Weights of a small GPT-style language model, trained from scratch on English Wikipedia: 51.1M parameters.
MLP neurons of a small language model. Each row is named by its layer, matrix (gate and up: input weights) and neuron, and shows model dimensions 160-255. Each number is 50 + 10 x the weight over its row's rms, rounded and kept within 0 to 99. A neuron's up and down rows have the sign that makes its largest values positive.
After each neuron's rows, "fires after" lists the tokens most often just before its 100 highest values on Wikipedia text that the model never trained on.

L7.gate1000:42 39 50 47 56 67 48 43 42 57 42 44 50 41 44 54 55 37 43 49 57 35 63 56 48 42 39 57 26 52 31 61 48 52 35 58 47 51 58 38 51 56 51 54 60 44 56 50 48 45 51 48 50 31 51 67 57 55 24 41 57 42 54 58 60 66 54 48 46 44 53 45 44 37 39 39 54 65 59 74 58 36 51 40 58 34 33 49 53 58 60 61 57 43 45 51
L7.up1000:49 41 54 42 47 44 46 41 57 44 56 56 47 56 35 51 38 48 49 56 44 65 56 51 39 37 55 28 61 51 42 38 42 48 47 56 65 47 58 54 54 48 49 47 41 52 34 62 55 37 22 66 64 41 38 32 52 49 44 45 55 61 49 54 41 33 57 55 44 50 33 77 39 71 47 37 48 54 57 42 46 37 79 60 38 58 55 59 47 52 53 50 43 30 49 55
fires after: "200", "199", "202", "November ", "195"

L7.gate1118:40 53 45 45 61 42 62 53 35 37 34 46 48 36 45 50 64 70 54 60 56 54 60 57 41 51 61 49 57 53 59 53 62 47 42 52 51 53 30 65 22 54 44 57 64 41 38 54 45 40 46 51 48 49 62 37 41 71 46 44 67 50 42 37 32 59 38 39 56 42 56 31 58 40 62 55 57 64 35 46 38 46 43 67 65 50 37 38 44 62 59 45 47 43 48 47
L7.up1118:34 57 58 56 56 51 60 62 42 52 51 63 61 54 65 40 61 60 55 47 56 48 66 53 40 51 57 50 42 44 52 46 62 42 40 48 51 52 56 59 34 49 37 52 49 53 39 61 57 47 62 48 56 28 55 48 52 51 43 30 62 63 39 37 47 58 46 36 66 56 56 45 68 48 59 37 38 45 43 54 51 45 42 54 63 62 54 54 58 53 61 53 37 46 65 56
fires after: "|", ".", ")"

L7.gate494:57 54 50 52 66 42 39 38 67 52 24 54 53 55 49 62 46 47 42 62 50 45 58 48 53 51 37 38 45 60 44 71 48 43 48 50 49 41 41 32 44 52 50 50 56 72 56 40 44 47 47 53 56 59 49 48 52 39 37 48 35 44 52 35 44 59 48 54 65 52 47 42 46 51 47 57 39 53 42 55 52 47 50 43 40 53 54 39 53 61 58 54 62 41 46 49
L7.up494:47 43 39 52 38 47 49 54 45 42 33 53 63 55 65 56 59 33 37 43 53 55 46 56 48 41 51 32 39 36 43 58 53 53 37 54 37 57 61 55 44 53 50 48 69 38 40 49 40 54 40 46 56 27 50 61 42 58 52 63 47 57 42 69 64 54 62 63 38 41 61 53 44 46 58 55 39 48 50 62 66 51 49 53 47 49 49 35 57 75 52 61 54 44 52 50
fires after: "–", "-", ":", "– ", ", ", "en "

L5.gate116:67 43 51 46 50 45 55 53 24 53 47 45 67 41 50 67 50 43 52 50 56 49 57 46 39 67 50 51 57 48 51 63 54 57 50 58 48 49 56 54 38 53 54 67 38 44 54 33 40 43 60 56 36 58 51 45 58 43 16 57 51 50 57 32 45 52 39 70 56 56 50 54 42 49 44 47 50 53 60 71 33 18 57 46 50 40 45 54 49 54 54 28 61 57 54 53
L5.up116:55 45 76 41 38 44 38 60 50 59 41 52 50 42 56 61 54 40 39 43 51 55 43 51 47 49 52 45 50 47 45 52 37 37 50 41 45 49 51 73 41 45 44 67 35 57 42 29 38 46 62 59 48 38 29 47 46 38 45 47 49 56 50 43 65 49 36 77 50 48 60 72 58 37 34 53 29 51 32 53 54 50 45 56 64 50 41 56 55 51 57 50 68 42 49 55
fires after: "| ", "0 ", "1 ", "|", " ", "— "

L7.gate38:58 56 53 40 42 53 58 41 39 43 56 48 64 60 56 64 41 64 45 61 55 51 45 55 34 54 52 55 41 38 47 57 49 72 58 44 50 29 59 64 34 53 56 47 45 59 47 74 61 72 66 53 55 59 58 41 38 49 43 48 49 49 42 52 39 43 57 57 57 69 44 51 37 75 73 47 52 37 45 55 42 46 45 74 46 52 65 52 64 58 50 52 42 51 40 54
L7.up38:57 54 45 57 54 61 63 44 48 57 36 54 72 42 58 49 59 45 47 30 38 41 37 44 54 47 61 84 55 52 39 63 59 62 34 41 37 27 47 49 39 57 41 62 42 40 56 53 39 62 51 57 55 54 58 51 48 38 59 46 59 44 60 35 52 45 34 53 50 57 38 52 71 51 54 41 56 47 52 63 65 68 62 56 42 49 53 65 44 74 44 36 53 45 56 47
fires after: ". ", "'", "of ", "and ", ", ", "but "

L3.gate761:36 50 50 54 46 41 29 56 63 41 37 33 38 59 38 55 36 36 36 48 38 47 58 32 56 22 65 51 49 51 49 23 48 48 50 62 47 63 54 46 38 47 45 57 39 60 54 44 53 61 50 51 57 70 46 48 45 49 43 43 46 32 57 54 43 64 52 61 56 58 35 51 54 47 44 49 54 58 46 48 65 51 53 38 77 65 57 48 49 52 62 59 55 54 44 54
L3.up761:30 50 52 49 56 45 53 22 49 48 40 49 61 52 43 47 59 52 38 46 58 62 45 55 40 58 54 42 50 41 55 56 69 67 67 59 76 59 58 46 60 38 45 62 58 44 59 50 67 46 35 53 49 56 57 57 52 56 36 46 43 58 47 61 70 48 40 60 63 52 27 37 39 37 41 42 48 47 51 45 66 44 67 37 45 49 67 48 44 26 32 66 57 59 48 61
fires after: "R", "J", "F", "T", "E", "G"

L5.gate433:44 55 66 50 44 49 50 59 43 58 45 48 69 38 56 59 61 41 46 54 62 49 50 43 47 57 57 53 63 45 31 53 58 48 50 60 43 57 48 55 43 50 56 66 32 52 46 55 41 47 57 63 49 45 56 60 57 39 24 44 49 50 58 37 52 56 39 57 60 57 41 44 45 47 31 44 47 56 53 69 42 44 63 57 62 52 35 52 40 54 52 44 77 41 51 51
L5.up433:56 39 50 38 55 49 53 51 41 48 61 29 55 44 62 62 39 53 54 42 48 49 68 54 44 53 47 52 51 47 55 47 49 58 51 33 45 47 58 59 53 61 36 67 45 57 37 27 28 36 73 55 53 46 41 48 60 32 37 42 44 46 50 43 61 44 57 73 49 56 50 62 39 39 38 42 41 57 63 56 41 50 41 57 62 35 46 52 41 38 53 42 60 48 43 51
fires after: "|", "0 ", "1 ", " ", ") ", "— "

L5.gate499:53 54 52 37 65 45 60 42 59 72 63 45 46 71 59 62 50 51 50 50 44 40 39 28 31 31 73 59 60 60 53 64 39 58 42 63 56 45 58 44 55 51 58 45 48 46 36 54 36 25 52 52 41 49 61 42 54 48 47 48 50 46 46 36 57 60 55 35 34 49 35 30 56 53 56 42 53 49 47 24 46 45 59 61 65 43 48 37 48 55 63 47 57 27 60 58
L5.up499:49 51 65 59 65 48 33 46 54 57 37 42 40 47 44 64 41 54 58 55 47 46 44 53 56 50 32 54 47 38 49 59 56 56 38 57 40 54 49 46 37 48 45 45 61 27 57 71 69 52 55 60 37 49 59 37 63 38 38 48 53 57 64 43 42 50 60 50 61 54 64 46 54 30 54 41 46 62 27 60 39 53 38 71 50 36 39 42 51 52 70 42 52 41 52 55
fires after: "201", "197", "200", "193", "–", "199"

L5.gate664:63 49 49 55 50 41 75 45 35 54 50 30 38 61 47 63 51 44 49 55 48 44 48 53 35 21 58 58 57 44 38 73 44 57 54 53 41 50 55 38 59 46 57 49 61 52 50 62 38 39 45 35 44 50 62 34 55 49 48 56 52 33 49 42 56 50 48 54 50 48 64 42 36 36 44 59 54 38 46 36 56 49 48 44 45 40 44 60 40 51 74 56 59 41 58 61
L5.up664:66 51 50 53 62 56 18 40 42 57 44 57 49 49 14 43 51 52 54 51 48 38 32 33 44 54 48 56 60 61 63 50 43 44 54 54 45 41 39 58 54 66 51 57 55 36 39 56 39 43 52 59 57 60 58 33 47 53 48 52 38 67 49 55 49 52 74 61 50 64 51 54 70 65 50 38 60 50 46 47 55 49 58 57 46 61 38 43 47 46 46 52 70 33 52 45
fires after: "201", "200", "202", "endor", "197"

L5.gate436:53 52 38 40 49 49 38 50 60 46 45 40 43 33 33 36 42 57 51 52 57 45 52 47 67 30 56 56 70 52 48 39 43 62 60 70 33 43 56 47 40 57 44 51 45 53 47 52 60 60 55 67 43 53 54 57 53 50 47 49 36 48 61 62 62 45 41 55 53 49 41 58 69 43 46 48 58 49 58 32 36 47 52 53 54 46 61 57 53 56 47 54 57 43 51 58
L5.up436:39 49 56 37 48 46 62 52 64 26 50 50 47 38 61 37 59 44 47 42 39 57 63 37 51 37 52 40 58 52 45 51 62 55 43 74 31 51 32 50 51 48 59 46 43 63 42 52 49 58 44 71 56 58 58 46 48 52 35 59 56 40 51 32 70 44 58 48 59 54 49 72 49 45 32 52 56 37 51 51 46 46 52 74 54 64 46 70 41 48 63 43 51 52 35 49
fires after: "T", "Q", "F", "f", "B", "b"

L3.gate459:51 52 40 48 39 46 37 46 53 61 62 62 62 56 66 63 56 52 54 60 52 44 76 55 54 53 62 39 44 61 42 40 61 50 44 59 37 47 58 69 35 50 51 42 44 68 55 55 55 47 53 41 49 45 41 54 54 66 41 36 38 55 54 25 43 55 36 47 44 52 48 47 25 69 41 55 43 73 48 48 52 45 39 53 50 64 36 63 54 46 82 55 50 54 47 47
L3.up459:68 48 45 48 41 54 30 53 50 51 65 56 58 62 59 47 63 47 37 48 52 37 59 30 40 44 51 47 53 82 48 54 68 57 49 58 53 53 44 35 45 45 41 41 57 31 45 52 50 49 36 52 55 39 49 61 35 50 45 53 45 67 52 53 49 44 49 50 61 45 33 51 22 60 52 66 44 50 48 49 42 61 69 59 59 63 24 52 48 68 70 53 46 42 44 40
fires after: "-", "Aj", "–", "od"

L5.gate1073:49 48 35 50 59 46 44 60 49 53 54 47 42 59 63 55 30 47 42 45 42 57 43 33 54 52 53 44 36 66 71 65 48 71 51 47 50 30 68 47 57 59 39 77 47 50 45 60 51 62 41 61 56 78 56 48 47 66 62 56 47 46 65 38 54 36 56 68 53 70 50 35 30 75 61 50 54 40 47 34 45 52 60 51 58 48 53 58 47 41 39 48 57 34 28 62
L5.up1073:48 56 60 40 63 45 65 51 51 62 48 57 63 51 52 65 52 55 61 49 54 68 49 53 55 33 52 43 29 52 48 51 55 42 34 45 40 25 74 64 45 71 47 63 60 45 63 59 45 55 59 55 54 57 39 41 55 53 63 37 56 41 28 29 49 53 45 81 57 44 45 49 50 52 56 42 37 50 52 25 46 56 62 56 55 28 51 63 45 48 41 51 66 45 48 48
fires after: "'", "\"", ", "

L5.gate576:53 48 61 78 62 38 37 46 38 66 35 59 56 54 42 55 54 33 69 64 50 48 49 37 55 60 32 41 37 64 50 62 36 60 53 44 57 54 56 50 60 50 63 54 55 61 54 61 55 57 57 58 64 42 54 58 59 61 69 45 74 56 53 46 58 50 44 57 29 45 55 40 51 52 56 53 34 48 43 37 52 41 44 53 60 42 32 35 37 44 68 35 51 51 39 44
L5.up576:41 54 58 72 50 46 31 36 55 53 30 41 63 34 44 39 54 56 43 48 41 48 63 53 65 49 33 47 40 59 36 32 50 57 42 46 54 50 35 57 45 49 61 48 50 35 45 68 46 57 52 65 61 46 57 66 67 45 61 38 60 68 50 38 43 53 51 41 33 56 46 51 57 55 55 57 51 50 47 59 54 36 43 56 64 64 52 45 63 32 61 64 47 66 60 43
fires after: ". ", "'", ", ", "that ", "\n\n"

L3.gate107:43 47 49 50 49 61 53 53 64 62 50 52 55 39 52 63 51 42 44 54 47 47 56 46 51 21 71 36 47 53 34 53 45 50 54 45 56 47 55 34 42 65 50 38 47 48 74 48 56 35 60 55 39 48 43 47 45 63 51 51 41 61 46 38 52 52 48 45 67 63 52 44 35 64 39 39 56 50 62 42 70 48 72 47 57 50 58 50 47 52 50 70 46 24 51 43
L3.up107:43 59 42 53 54 43 50 60 70 52 44 67 48 57 44 45 53 49 57 45 45 67 56 41 39 39 29 62 44 65 51 56 47 53 53 47 45 52 48 61 55 62 60 63 70 35 33 49 49 60 47 46 74 51 58 51 42 38 33 51 42 57 50 49 35 57 59 46 53 53 57 43 37 42 64 61 51 41 38 43 60 70 46 41 61 60 48 27 43 45 53 39 54 44 37 60
fires after: "201", "199", "198", "200", "202"

L7.gate1201:64 78 63 53 59 25 61 47 38 45 68 50 56 51 29 38 29 74 39 62 70 33 73 51 36 62 56 30 38 66 44 48 57 31 40 51 41 68 43 57 36 44 44 44 59 50 46 35 44 50 65 60 43 41 55 43 51 38 51 33 52 41 42 49 41 67 38 68 59 43 50 40 46 52 35 41 32 44 42 55 71 31 46 76 64 55 56 55 62 42 54 48 47 32 66 44
L7.up1201:37 67 53 56 74 44 46 50 18 69 58 54 49 22 40 48 55 60 61 54 54 43 41 47 41 46 61 39 37 53 54 40 42 46 38 45 51 69 39 44 43 57 47 42 66 36 41 53 52 56 53 53 68 28 52 50 45 37 42 48 65 44 47 59 44 51 55 51 36 31 53 42 52 52 46 47 62 38 43 63 55 34 47 51 63 54 40 49 58 44 45 53 43 53 42 35
fires after: "|"

L3.gate71:62 53 51 74 48 40 75 59 42 52 50 60 54 61 50 44 58 56 55 57 55 41 43 65 46 48 31 38 62 49 56 53 38 45 53 54 23 56 40 67 52 45 46 60 50 64 53 61 46 40 50 54 35 54 38 29 52 57 55 52 64 50 40 40 42 52 37 47 39 30 40 39 56 30 49 48 46 47 43 44 42 64 31 50 62 38 48 41 25 69 46 53 55 35 48 41
L3.up71:62 60 46 66 43 34 47 47 58 37 39 43 43 35 56 53 68 59 54 41 60 44 58 54 59 41 63 42 56 66 62 35 55 41 60 61 53 46 66 54 45 45 57 41 72 38 34 46 48 58 59 65 60 51 59 57 32 51 58 44 70 61 74 42 59 42 34 47 60 57 61 52 52 44 56 49 67 50 45 56 51 68 67 66 37 56 35 51 44 71 46 39 49 47 52 56
fires after: "\n", "\n\n", "1", ", "

L5.gate9:37 65 54 56 35 46 50 54 57 56 52 37 63 43 37 53 40 37 36 66 70 61 61 38 53 56 62 49 63 52 43 56 46 47 54 53 59 56 29 47 53 52 72 77 53 60 47 23 49 52 65 57 51 56 59 47 57 46 38 69 32 30 49 28 58 51 53 55 52 50 40 45 54 49 33 50 50 44 58 68 44 18 48 53 53 50 53 44 47 51 45 43 58 51 46 27
L5.up9:55 59 64 46 45 36 59 51 56 48 44 36 45 41 78 60 50 64 52 42 20 35 48 47 62 54 35 46 52 26 50 59 71 48 41 52 41 46 79 54 48 45 43 48 59 45 45 39 19 31 54 51 49 63 69 59 53 41 48 51 44 60 40 53 49 63 33 62 58 64 57 46 46 43 52 39 57 51 37 63 56 58 63 43 59 54 42 72 56 51 54 67 62 59 54 70
fires after: "| ", "0 ", "1 ", " "

L5.gate28:59 39 50 44 57 57 38 44 54 64 60 60 48 61 45 61 56 48 48 52 67 60 54 37 43 53 44 61 60 67 58 48 57 39 58 65 39 61 48 60 58 56 36 57 44 51 57 50 40 50 62 55 54 25 62 38 40 54 61 38 46 56 59 75 62 57 41 39 47 51 39 55 57 60 57 38 61 52 57 46 60 34 44 57 53 56 41 52 31 51 57 45 61 39 45 49
L5.up28:42 56 38 52 67 41 62 57 42 72 71 52 52 60 53 57 38 56 50 55 46 55 54 34 56 58 33 44 65 56 66 34 54 48 55 46 57 55 55 71 52 32 42 41 67 64 66 59 52 48 44 52 66 31 51 38 41 45 59 30 24 51 44 62 50 59 54 51 57 44 50 38 38 48 47 50 48 46 58 36 38 38 57 47 47 58 37 77 43 40 65 31 61 33 55 51
fires after: "the ", "The "

L3.gate561:61 46 52 41 42 34 41 36 58 35 47 44 42 57 28 62 43 51 43 60 45 39 64 57 51 40 48 51 65 50 43 38 49 40 65 66 57 49 37 35 51 58 49 42 34 35 77 42 48 53 50 38 53 49 56 58 39 43 33 46 30 51 63 64 49 41 53 31 36 49 32 38 43 68 49 37 55 38 49 49 42 48 48 28 75 54 44 66 62 35 54 54 54 55 59 30
L3.up561:53 43 60 66 72 48 42 49 53 39 40 40 64 51 41 46 43 60 55 50 31 50 51 50 42 46 54 40 42 54 53 46 59 49 52 66 59 46 40 37 53 56 53 76 54 36 55 48 31 62 41 46 53 58 64 30 35 51 45 38 60 61 42 36 59 46 39 54 46 49 46 67 58 50 40 40 62 38 58 41 54 45 42 57 33 33 42 53 44 50 43 51 63 48 69 57
fires after: "R", "F"

L5.gate126:42 47 62 37 60 39 58 42 41 42 50 42 55 51 55 57 52 54 57 60 63 51 58 51 49 56 57 62 45 50 49 63 49 56 74 50 51 50 52 58 47 46 52 67 63 55 37 49 31 48 53 55 56 39 39 54 43 46 30 55 49 50 57 33 50 57 36 68 62 56 57 55 57 50 42 38 56 47 49 60 47 33 67 53 53 63 32 62 40 54 51 54 56 64 35 49
L5.up126:72 50 42 39 42 47 47 32 49 33 57 51 47 45 52 52 44 50 66 45 47 60 60 58 43 56 51 67 53 53 48 52 58 50 72 35 43 62 67 73 45 61 39 74 48 51 61 46 36 50 56 47 51 42 65 45 47 48 55 33 46 39 48 45 54 58 62 56 60 42 50 68 45 58 62 37 41 51 56 45 45 59 33 58 45 47 51 57 53 30 54 71 52 56 32 66
fires after: "|", "| "

L5.gate465:71 52 24 57 45 48 60 53 53 55 51 62 57 36 69 74 29 63 49 45 59 47 57 58 39 44 32 56 45 59 52 56 57 35 51 48 47 51 49 67 61 43 51 56 67 18 57 34 64 34 42 38 49 29 35 41 52 51 39 49 41 53 50 56 39 49 55 52 59 55 48 60 49 59 69 60 60 60 37 45 40 47 47 46 60 26 43 37 49 51 44 65 49 44 52 63
L5.up465:38 51 68 42 39 34 36 30 48 42 47 41 45 34 60 53 56 56 42 47 36 64 60 61 45 50 50 55 47 35 48 47 63 48 45 51 44 56 45 51 53 47 64 43 53 54 51 56 44 27 42 39 49 55 43 57 49 37 41 50 39 37 60 71 42 43 39 54 40 53 52 56 42 37 46 49 50 59 31 49 53 40 75 51 46 48 48 47 52 55 62 66 38 63 50 53
fires after: "| ", "\n\n", "dale ", "ves "

L7.gate87:61 45 53 49 41 49 66 52 54 65 72 63 60 59 48 53 31 46 43 61 58 39 55 48 43 44 39 59 40 57 33 45 45 48 47 60 64 50 46 83 36 34 69 25 57 44 42 47 63 50 51 45 49 53 47 39 55 54 62 42 52 58 47 34 54 63 68 45 47 65 49 42 27 44 57 40 47 58 49 32 49 45 46 53 36 46 41 55 59 46 42 68 38 53 73 54
L7.up87:42 47 39 28 48 41 55 51 62 62 32 47 64 46 53 50 48 32 59 57 40 50 38 40 49 49 47 52 62 32 26 49 41 52 48 58 58 70 38 52 46 45 55 49 39 48 40 59 42 55 63 52 69 35 53 29 66 58 54 43 57 51 46 56 44 59 67 57 34 49 51 40 56 31 50 40 71 63 42 57 62 58 73 60 44 38 28 65 65 52 53 54 47 59 46 58
fires after: ". ", "\n", "\n\n", "| ", "life "

L7.gate818:28 57 50 46 53 48 61 51 42 41 43 37 50 36 48 25 52 52 51 52 55 61 45 42 25 42 46 50 32 73 38 50 57 63 37 61 50 44 50 44 57 51 49 47 41 21 38 40 33 55 54 57 48 29 61 45 36 67 48 43 60 63 52 69 58 60 50 44 41 53 68 34 47 51 54 49 42 64 41 38 43 32 45 51 46 58 33 33 52 53 58 53 50 35 67 55
L7.up818:49 63 59 46 55 45 51 50 36 53 39 39 45 35 38 52 47 53 50 57 59 49 58 55 52 46 53 45 45 71 41 34 64 59 43 46 46 50 55 48 39 38 38 33 49 24 48 72 56 68 65 64 53 43 60 35 57 62 43 32 72 49 50 45 65 57 30 28 52 41 59 51 50 68 48 49 62 41 44 45 48 48 54 60 47 44 34 42 53 64 62 55 52 42 65 46
fires after: "|", ".", ")."

L5.gate863:47 60 42 65 63 56 41 55 44 39 24 56 31 53 26 61 42 55 47 49 61 33 56 47 49 46 66 35 51 64 42 67 50 55 39 52 54 49 49 64 58 55 58 42 61 54 49 50 45 55 46 71 47 65 41 47 51 49 44 56 58 51 73 36 51 53 68 54 38 54 40 49 29 56 49 54 50 57 53 57 56 67 42 47 47 54 45 38 50 77 55 46 55 55 50 66
L5.up863:48 60 61 45 56 42 56 37 44 60 67 43 54 56 53 45 52 47 58 39 59 64 38 52 49 30 40 42 45 35 42 63 29 58 47 48 49 51 28 32 44 73 49 44 52 53 32 38 39 54 45 63 22 57 33 40 57 53 49 52 55 55 41 40 47 61 48 47 49 42 43 50 55 32 55 53 40 55 58 37 53 33 73 39 40 62 40 61 37 41 69 38 50 40 52 63
fires after: "and ", ". ", "but ", "has "

L5.gate1202:53 56 58 55 67 41 49 34 42 28 60 58 56 57 43 59 45 51 43 58 53 58 34 49 52 40 42 56 41 45 35 38 52 62 48 46 45 51 44 46 38 46 55 48 30 51 66 47 41 57 63 50 37 60 54 54 48 48 43 54 53 38 51 48 56 54 35 57 63 31 43 41 43 52 53 48 53 52 36 50 40 42 48 73 55 52 36 41 55 52 60 52 55 52 42 41
L5.up1202:35 48 45 60 31 42 52 44 46 48 33 55 53 52 72 54 51 60 65 44 33 33 37 68 39 52 47 52 38 56 50 46 53 37 39 55 69 38 48 53 56 51 44 51 45 33 46 48 53 48 45 47 46 38 43 49 49 46 53 63 46 55 42 44 35 43 48 55 55 29 44 53 59 55 24 51 49 53 53 39 71 33 49 48 37 40 55 47 42 35 49 60 50 46 58 41
fires after: "the ", "co", "The ", "semi", "197"

L3.gate184:39 28 62 34 57 41 52 49 50 60 60 58 57 51 66 52 49 42 38 44 54 65 61 40 40 21 40 56 55 59 59 56 49 62 61 59 43 50 61 47 47 57 54 49 61 42 54 52 36 51 46 52 43 36 40 68 41 35 56 44 53 49 64 67 46 35 49 49 61 73 42 61 36 65 51 52 63 42 40 43 26 34 61 23 69 54 63 63 52 64 62 64 56 54 38 35
L3.up184:56 65 56 52 48 66 54 48 48 41 54 45 69 61 38 47 55 63 59 38 59 41 46 63 44 58 62 52 51 35 40 55 79 63 57 42 39 33 43 54 50 57 54 55 37 44 38 53 40 54 74 34 77 51 61 38 61 44 49 51 47 52 47 52 40 40 47 64 62 62 39 60 49 39 56 39 66 56 44 52 49 70 35 49 46 61 48 54 51 59 54 53 49 46 48 60
fires after: "201", "202", "200", "Sh", "Ne"

L5.gate1291:51 72 26 39 51 40 61 62 50 25 52 55 44 52 49 72 33 62 44 72 46 55 60 47 39 39 41 40 41 54 46 51 52 49 54 46 29 58 61 60 11 44 28 56 58 40 57 54 30 55 60 44 57 50 55 55 40 49 52 54 54 59 43 33 38 51 48 53 49 57 35 53 58 50 59 55 48 60 42 49 53 40 46 57 41 62 49 43 62 46 55 50 58 42 39 33
L5.up1291:40 50 60 37 57 46 61 37 21 51 40 42 58 58 57 46 57 53 45 54 42 71 38 61 31 43 63 52 38 56 57 56 71 50 64 32 58 36 62 60 49 64 45 51 32 41 58 65 49 40 79 70 62 67 44 44 47 47 55 60 43 35 42 36 50 39 43 42 55 54 56 53 38 60 49 50 69 41 49 52 54 44 53 48 47 44 74 68 44 44 43 55 43 67 37 44
fires after: "the ", "The ", "'", "\""

L7.gate222:51 48 42 54 68 61 65 30 24 47 54 46 58 53 46 38 35 61 45 69 67 61 50 54 46 54 59 50 18 42 41 46 45 52 57 55 55 47 61 56 45 52 42 49 49 45 60 67 49 58 39 55 66 46 43 35 38 70 49 50 57 46 39 44 51 64 45 58 46 42 68 30 61 50 47 38 47 46 46 50 49 40 26 81 52 42 52 57 66 42 53 47 58 53 58 50
L7.up222:67 51 55 62 61 56 45 60 41 66 58 55 64 40 62 45 56 47 54 55 67 40 57 41 62 66 50 35 43 48 59 40 59 39 62 48 44 58 48 46 43 54 50 43 46 44 52 61 42 48 40 64 50 56 48 56 45 61 57 38 45 41 47 28 64 38 47 62 42 50 43 48 36 48 50 38 36 45 50 66 50 51 55 56 52 40 48 54 66 57 51 56 47 57 55 59
fires after: "|"

L5.gate1043:52 71 41 55 53 55 57 37 46 69 20 65 47 44 54 47 55 65 58 57 58 50 41 52 40 48 41 42 43 63 66 58 46 55 53 46 36 41 61 65 51 53 45 50 62 55 61 72 52 56 55 62 44 65 72 49 45 56 38 46 52 70 66 58 57 80 46 51 45 36 59 48 53 57 44 63 65 54 63 44 57 63 34 56 57 52 43 34 40 47 53 21 53 41 54 45
L5.up1043:53 52 51 61 47 45 55 58 48 35 39 67 35 51 32 41 64 45 41 55 52 54 67 56 58 45 42 72 54 48 66 64 46 57 52 37 51 54 47 55 36 43 52 52 70 35 36 44 46 67 45 56 50 59 58 48 47 47 60 40 42 62 41 46 43 51 48 48 51 63 61 40 46 57 46 41 44 45 42 60 41 56 56 37 51 53 59 43 44 46 51 49 59 57 42 53
fires after: "and ", ", ", "as ", "but ", "that "

L5.gate532:42 50 45 28 47 55 67 31 28 50 44 57 32 54 39 67 45 57 61 48 54 46 47 68 55 49 44 53 43 56 44 43 43 46 35 43 59 40 61 50 59 52 46 44 49 52 52 57 34 45 57 49 35 59 58 47 62 59 45 62 61 57 54 45 44 71 41 48 50 36 52 48 49 60 47 41 31 55 50 41 54 46 59 65 52 41 41 28 63 53 54 44 40 59 45 48
L5.up532:39 41 65 51 41 58 61 46 40 59 57 54 47 43 68 53 48 42 68 31 54 56 49 55 43 56 46 44 38 65 55 68 52 56 48 60 55 59 55 40 58 59 41 48 72 38 53 60 41 57 65 63 53 50 29 57 52 49 66 54 57 49 44 46 52 59 47 28 46 49 42 41 59 61 60 51 34 48 62 74 39 39 42 48 50 49 45 62 45 53 67 30 61 48 49 46
fires after: ". ", ", ", "\n\n", "but ", "and "

L3.gate989:44 39 41 44 35 46 42 44 23 45 54 60 50 65 43 35 49 63 48 62 48 51 31 64 32 49 49 57 64 46 57 56 44 57 60 77 53 44 36 46 58 52 49 40 42 30 60 51 48 53 55 67 41 51 51 52 59 45 37 41 46 65 66 56 52 40 48 35 27 55 47 35 63 48 38 56 51 56 60 45 53 58 56 54 46 42 58 43 52 37 55 42 46 57 61 48
L3.up989:50 47 60 57 50 66 47 35 44 62 52 50 37 53 59 45 69 49 57 52 57 66 43 45 43 64 52 73 49 41 31 57 25 54 40 52 67 43 50 52 46 43 49 39 33 43 45 48 60 62 41 47 61 66 57 35 38 39 41 46 33 74 53 48 68 39 47 55 58 59 44 49 45 67 58 38 57 65 59 47 30 44 57 64 46 59 62 68 43 57 58 45 55 43 51 36
fires after: "M", "GO", "C", "R", "V", "G"

L7.gate44:42 41 58 39 55 45 64 36 53 52 51 54 49 40 52 70 51 44 52 61 61 53 52 50 49 22 55 51 48 47 60 56 36 54 35 59 51 44 54 49 55 81 66 60 57 51 27 43 41 53 47 54 42 42 43 48 37 47 48 45 49 45 67 49 49 51 64 47 54 36 62 48 51 62 61 42 42 47 65 47 47 32 63 52 49 38 25 47 44 58 50 41 48 34 58 37
L7.up44:47 52 55 68 45 63 56 54 51 68 40 43 45 41 46 44 36 44 51 38 44 45 41 49 42 42 55 40 65 44 44 41 68 58 35 55 48 40 45 53 42 48 61 43 56 52 62 47 54 55 53 50 64 44 58 71 59 36 55 25 35 66 41 58 58 58 58 42 49 42 57 78 47 49 46 27 44 58 70 64 51 50 38 46 48 41 50 47 62 44 52 71 48 45 43 46
fires after: "202", "200", "==", "–", "187"